config = dict(
    n_kv_head=8,
    head_dim=64,
    activation='swiglu',
    lr=0.000897,
    final_lr_fraction=0.05,
)
MLP neurons of a small language model. Each row is named by its layer, matrix (gate and up: input weights; down: output weights) and neuron, and shows model dimensions 48-303. Each number is 128 + 32 x the weight over its row's rms, rounded and kept within 0 to 255. Numbers have three digits each. A neuron's up and down rows have the sign that makes its largest values positive.
After each neuron's rows, "fires in" lists the words (lower case) most often at its 100 highest values on Wikipedia text that the model never trained on.

L16.gate1155:081121156193112109101139119152080151165132075140116043067142180120109111110161157124130157103123090145060146126122110128109126199115094090140103158141117150080145171125168050153140126133174103184090176106124066160104061121079176092146143056116128142154168123135107109141120123179103171130075092124156164124097128111068037081125145110095077068128176131181089107129122104128180101193148088121117093139091106142122126124145180154106164169159106127124137202165145089137119140125123117103152121099119164155074174170154139109117126159146095139157129188159126134173118161115138134165104079126095079103147081150178130092178102077140062157114090178092130129136167111087131211073122139109112169123095144144111134126085122126115124090064126150110100169144117153105089079105135165
L16.up1155:068120113151131134101191086120125107184131100069078125143088099077171102121150098137125116123142140073171174097140101132123118065185146124104141080164146082135144143113126103165142178176095178110120160084120170146085197099151076105177135106112157162139152126086135116121155147119118119181129195086133119148173123152111143120113166117122132128150124183161149123112137116104118131074076126145128131107128168130076136244137082112127164090143119109189061104145110143056136146100171160185161144089149123077132133116100142144139079070108138148136120136108175090136110124129127147172170114132133178114094128140098172167096079152147158152138131130171100094139089133066186122123101140158172108137096096155120133200129093126131161180162161131135076204104155122131134153193098154
L16.down1155:149101152119122149168146147102193134137128124125192081124168155149115155147144117149107156140131169128168143127156133119188158127148203142121156163088110185101180118150143129056122150131121148114121094140131158130131148150147127125127099114182180152121090152150108097176158126152162140106099143083069067121123116151162155091112129092133059153126094130093177161162157163116084093098067127122133095078128156137144134139172108129164193115180149114131177079168160134156085137058097121116124107126116144148118185129104140138103150166076169177113072186067105048118103092108189162071107135169119165068169111108110126129117210139085121100119147152146117128126124143062083100099135110179077136112108138122145179124094095120163119137057166094118164111135146168192132112111100124
fires in: "of", "in", "to", "and"

L11.gate17:153063113115110019118166127108103122099154125091066116156139086142087176106212131059131127158085164148150126095081152137159088115124113177090108112162112110172124108075076119113088169119115125140150115112146128133161118073053049145106232124154086151112162142161106138116113067097114097112189134145057150166117131132080138171171133143111180136121129167141124173096095133157074134101147198121107140152104076120085044174133114156114161155154091129093066161150179129142139111136132156155143128200119112112152141110135136137089143147082166116130088201157128134113122130143194101131155163106142091136169129147173148106150166128093083169094122166114113103083129093144141103086113076155090084104132135158135087169149104168044164139119138150116138075181117180152106129118123065
L11.up17:122100097086131144124141157144137121098084080118106120122129129149142147033120112119090149181137131135143205068132173126095124120089152102118128150090134137106105119127080113096102123107132151105134062075088120117117143135118120162117161177195120128162183099134085119106128138127098103162105101109121182181131133148179136168109092124174145081121138136186135128153085163152167139113130163107086121103122093135092128090147142109103095140090102139145115146136161190109137113147199158127095111090110111071141089120139127121119126117148141121122129146079126131118118110081122127141118144107123140088167086187118075125122146109158082086117129115117210101060121068141113106169126199193152112149129175149120168110143128145163228063183117155108107107203100156112080173172142071
L11.down17:086187077139126087115069108158077145115099140157085161070069103106181143145138192154056122141156109196111116152162106086133143080101135100055132125111096126164170142086108092119119113174109125130122100158107132191192078184112107127147169121159183077139129092116123078102139103220144125136146152092128133105166175127151165158069123146117065161133116139128124126135113119166126122169114158123105068110093163126134049194150062124087145124113093136101135122139151156115074128064120117104089143086144111121151121095090080195143093088121101118131057136162098161139103175123177163101144154139195079116138086137099173146051135090113105115086106147152114171131118093173198157143110156166113134126136190127110135128143091145094136171102136134106134102119161153084088186103099082
fires in: "and"

L7.gate253:142123102042143066197140117124101157161047116181111060107022137139134136199126163191139084102176155151148104102101065115164134164122172114126104083161110115117110123068110159134133125134122155188137069124142055210129126157097125106170160129150137155125154157172096103172131108107133118097138109127199135129098183230118095145092089109148093154119095108131104129132115156106147110054156098099079148119104140136096151203156141137159083107100162129137148155107129176158137094100123147068122137153137099059150102175136181127124168103175138155169125160106109112110128121168112138176105107112165079123074119151089141144186124108126101104119156126088110113159099081117143122132127112167123165155149115140110099128105083105104105139116086190145168152081164115108192094086103058
L7.up253:117152105097148107162109174102135138148066092161135109153111122128074078165123132189120141149111132169159120109100129146113139148119157094129143103122098085121155188114122175096113178149109181176150070167144127182107129147067112111151146147125078138078088145137170031133120146110161139065172134131173126133198146170191146127131134105141091097076118118152081130085108184109154119046108130088061151104142150120076099167152113107105108137120171088206069187098102184165091089100085097112116119143154130130098176159150196138161185090184148170179064137128155131108105088121124164087135140123144093114123141129034109121181156124126069110078127136077132149137116128093169095173116145165099129162067120121099126135109109141142112165126092156138116136083160157093161097094102070
L7.down253:112160184151172120165107158181078089155186112126113162121143095115120131095142150100094154108088143169137125108086131159162164164134152169111127129138128147178123168108151117115109088140193090093164089163156123141101148177121093157126190154126192161113109178105087119152038232156130150194150120190149056188070160169145122080117161129176082056129097112110121150104158106122132214107102110108174086118184148221085148125139143139083111156149100154171111112121119203134128114128082178143098115144111160089099158047113170137113113136176167148174165128073078088101108107087150139136071127170120068120120104131108108110121130152140157131122114137153135172063086145175093098171109147144172165124097135133138150143152105079098084163105097100190120122070098096175145172150137107
fires in: "york", "la", "louis", "francisco", "detroit"

L16.gate1336:097149084106131105067167135111131167173185232120120092109082134142088157154144132164118087145176113128147175117132130176138103108140140142101119107129159153144078149119144112105127118090117127131158171073109116146124224097123122137163113182152104140125123109130164160137161152125125155181136119112108224220164149126108139173129131124098118125146153232119134128159097118166127158135132158131154125089143097126172141131133116142042148089129078173129106111138205125138129107114137113163165070197158121125092137141164127118153086141187140000131141141171122140168143215150130117193162118088088116126138146110145131132155075084110171084111150123099079070170111150132089180083083073080138095137143099205144060137117142120114152101094113093112175153107091145078098126144136179
L16.up1336:115104182124167100115200112143185133127128138092153165088199098076137083063080075211102039184106128082134136119147109146084134142117152163073154135157078080112113090137160165156184084065093151135131143151169135059070080188157092160114116151140120124156139142153119167119104121158186111093118126143179088121154179123122087131092113151142113144134168089149148136134110192060138129098169121182177099136093097147136094121086172122113148129126106114138135112138127159042154079136132118103124156026168134130098173127109120128072152184185121113156121146140214152190140126156153166171129086147087135148092116125100141115139115096132180138099130090117151115128153114152133155111101125117148102159148136206118216137162116129126147075075146125110197126152097113178099126104130096
L16.down1336:170119158159107153085138135141183105145140120084156128104087152142162149171208190093124180151139103168097116194064187079143174138156134125163155071090166145140106173150025102117124143148113175137148120126140115133111100180096087131119142151125195170101147137096094060141146192154070140181174174104164138205143163043139146129137131174168092164139086089172140113102171092117152199147206092122126121162129151118132162136127127116133125149101144151111152128141134142070116132124109106129133045136104158132146128142107101190134108110149162139158121160107125098137139176098134159147107099169195099108165080119069065130144136129187156130141145150175117159150072167117122138128138130128105127142143114160076086150113141116112116118132075123104123106097092095157092134230107156
fires in: "to", "000", "and", "500", "a"

L16.gate546:136111167141106103188130088133083118105119127198131209072189127164168154107116180065082127108121113084143092115093115144081114162086127116095121124137086088123110100100134113176144090084170145106152144139089123172116148112109064058136119139135181231088139127178140104183106115131126175137140119133103103108130149152083120122186135104121146092196179148102206145133137124128117133137116118105139166137072156081106115127093109157148102146107162131108150210120095130084132114121065195114135194122113184137092145131147158124077181154173131118189141126169101104137163212106094162072131105116175118154087124123112086093172180163154126138085149085094172149112130139149115102099110100155145175150106126093099134138099080117159117120126149154107094156100131182154143096126139143
L16.up546:103118156166081064145176102099167117127150123135081101131108147150203160047157114110036125178091129121108080099119092091128145124173146163040099103153142189095113142159148045089140188141128132114055148102120137115131149095174093122139105108122084107103113105101018181137159177098155086125113097076196140171124161160104145110143151172126089162169138105107140096155148184115111134115134129115148149120142115146097158133141119202115142089176162158148128138092088072149102119124191135141183157129157207107129097042128120105098111153051087139165160129146161116103092120105153160068146055123122078167139091091122136110090116115098116167131105136188085167129066095048108154120102140096110121131133078095086133134094115178114066114127120155103126130178127168142130136175112171
L16.down546:085121100125141193121149188136121129110125059165116115115169129121155101136061158129165132098124139156146046140134178138097125154109122089147131129072116156122181120125196138102109133181122107106096130156118161140149081101151152177130130166114115087095130122136167086100162081165092141139171101110115160126083124173152092100070143111069174156106095136119150088160133079102078104104152062138171103123092124120150131159139156122175116084155118100131135081156097125114169126112107146133137077069106156127093179112150121109090093142103105131104166129130149140113101135161123097117164198152089198127140203138108189140141152085125194064123124117159129097135130112123194094132122115139110135121091144199110151145112103089146149066108229127235173168110143122110092113133109129
fires in: "of", "linfield", "2019"

L11.gate1717:138156180127141116106099137067107221188109137128094136089208099123076082202148119167181131132094155132147167070107101160081117149059091089110125155096114173132121055109127108101175069067088144097123147063139122158141169103149104131141176163157083143114170090132168135131160135188108098103188158188142224167130065153091173134152144105160121098148123164087123112145086155122076130200159171076136147147102125147180094153196149079121139130153141123091137150143154113185173136132108103088124099093097106144062094149154102139121150117132142148088104130156125149187148147151173100148139190146074126113134122090188227121130109124149126115082147078122155130074137117081154087123167153153127116099124154116127127116101117098107134105129088117114150109108098102087061127114134164
L11.up1717:130092110131120081128088116101122136194084115123076111083112120133123130092102104084140091138107110064157119060107158107096124105061075091129112139090104114123128107095134076120180102021134141105085079122157135122113111184070132128133174151153131179098122145135121124118117124114166086066131068163108167154133122095135073107157102120102118099109123102105169130072079125127120131143127160111157154143121102098126107137136114104193123106129079114221131157134123118148150125122142086108137142043140113126110105155142151139142146195162150149119132149148060183113099121178116159135091080194107144170171182104166095131058115132144116061072075144116139150085137107091114165188158182128109091158175149080097142095099158145125191093094215125137126068111078127168139144123150123
L11.down1717:098054152093113095136102100149161059089143154130137107148132086140112185159146170090076150117150095165078132120099171104170128147144170175132125130076137147159149091127139100125109079167179135171126091132098122146130128132101093159114167131127117107104126111099110134107106134114114127126166197141163085116144098088112140102153110084174151170101131170154102126145170092167131109111100156172079099108072108095134138159144073169023156138110161128078055174106159098152116090181085107101141187102131137158167165072130128096103141113119088156091117140129146113134086206172118139127129094072135095108136129090113170101105106073103103150100092092116189163059097156135030129129136067096109218147105155100110148109105139138073138132136077114115162092186128156121156137191199140
fires in: "was", "and", "a"

L7.gate264:132152138139120126169112098125136127156150040108166040126174103129109107102171106127090095102150200097177109142125159149137126127110088117116126110102136078146191162170110114149086080098135165107106159125143119140087104118103068030119076089138111152137095117153137110116145082038073123176120120159117130144103177117142071120144139083140133126126175083147185134161132107117144071165115127161079141142103071099151152078120122114104117120076129115155160113171063135115090110121132141090113160084153130133118101116148155152129105132149138112145120124189110129134135150130135174187073030106152096144120123073152120128107139164136130126167144111136152125109122155115142129109112131167139170156097138129144113132084142161128175084165095133053141121084125110146141115048150172
L7.up264:122160128183136132177085111091127076129125091119138027199142132113135132100124092137084148127095115091140066125151123115097157146105122141124165171087135116156151188161105139099133161161081139058114140221120171094101127114124117131150134119170085103198089140119159140122138129113127138147133098151100107129142157107101085126108146157137164144139154099144130134112104060127181126170169113163077108109109106109157058096101136122128119152137195149126118170136092209071106139126156138144151120117198149187154110123128156116130092119118071135147124161195073178143145165178169150191123126113104147178115120106135100093092158181105118103047109155130133055101106151118164155133123169148130186135158162169076100112070129105073219122085125153106142121125161082183160144125154145
L7.down264:096139048087129119145160166149134151122142159157160132127103147083176103111124105148069158087072101118075067125080153107111089129053078130093121104130117122169159124176159128138139161081143155139125135170141170095156091174142102128143110111148106066180172074100135102108107167147089135133128119134136231154137167115105149061147169150056108130103106153059178139113102089142165162160142129138122154128123093118184049115139142138191137115052119148096111132104096159099091166130145149211119100047154097195128153125149116148117102156070083114141126112159084188071193163110122172113071099137056091154136110083108120067135125136062126118081151137140119145145126112174153134102109105122119165128131095164134120111131040157112143091142116111164178076151125128131098126145166111
fires in: "men", "man", "king", "player", "women"

L7.gate43:092080116123136167087056125108129103133079139157148175127059173108109153194167081140119134086150114148157109109180129108147103145124126122130102121191223159179109142091158110153161174114140208137112137153159158143063116129095141137176175150136151062062157092147179170139147093127133166157173109097070138102099112146121152097175133083123128121126099171110112123063092140140087127104159068116127143117157135088078136117147201133058067148145121144163138161138121183156180088147185108109204155171119072122131137147183130131100127092091153110148116132106167157110109191078138157067134149129156080161122135159126170123138156110114170159161142120108085142194097078063112085166113090175129160154107126138067130134074135129103114119139111150146149127135164096101162103127100093
L7.up43:130102139149175075075176112126133083116153094154109117142148151085153136157098124100163204072126098109122156170184068154156094083075104082135097129097141115113129105170152072164131089105171108125088080120111097105147116109129091116112151136169093142095155163135100132136102116122132093177131139160087159115137158161119160109136104158103126143140098114079121176151137137192049145075112141119136125123120128100062083150102085122087127057136112218151044085161188076146112132176108130145117140093106129125098110114103188098109162121165096168143115159102127128139131157104166118133122090101101135129137211126135121093129156131122096116172198107132078168122210135117156103084075104122135078147152111141106142122181133145094108103113118115159167051178120145115159132102164100
L7.down43:126106094119190136136121122119162102163133094089126124150126093141178123080062076110187171126073116111166132083144081143154104098141140095113155095158202106145092158107179187113106175120137120093101093078208140103143138129104152102157124155109129146194152140125150132125123136103086157200104180153165153123120104077106185088137155155156135097105125083092141152160104161130128122131125094126163058117153142160132170159114115200137162092113110129138068187178116233128157130080154163176114145129113081119111137110168116238116116133158165133129165116117147057086148115149073128141175144178060121141122125076158153148089076093085150128100098090121101067045130154156142117077163123162144144163117132134137112181075125101139137105101131140155169157125120098165109167156133160
fires in: "york", "number", "la", "local", "francisco"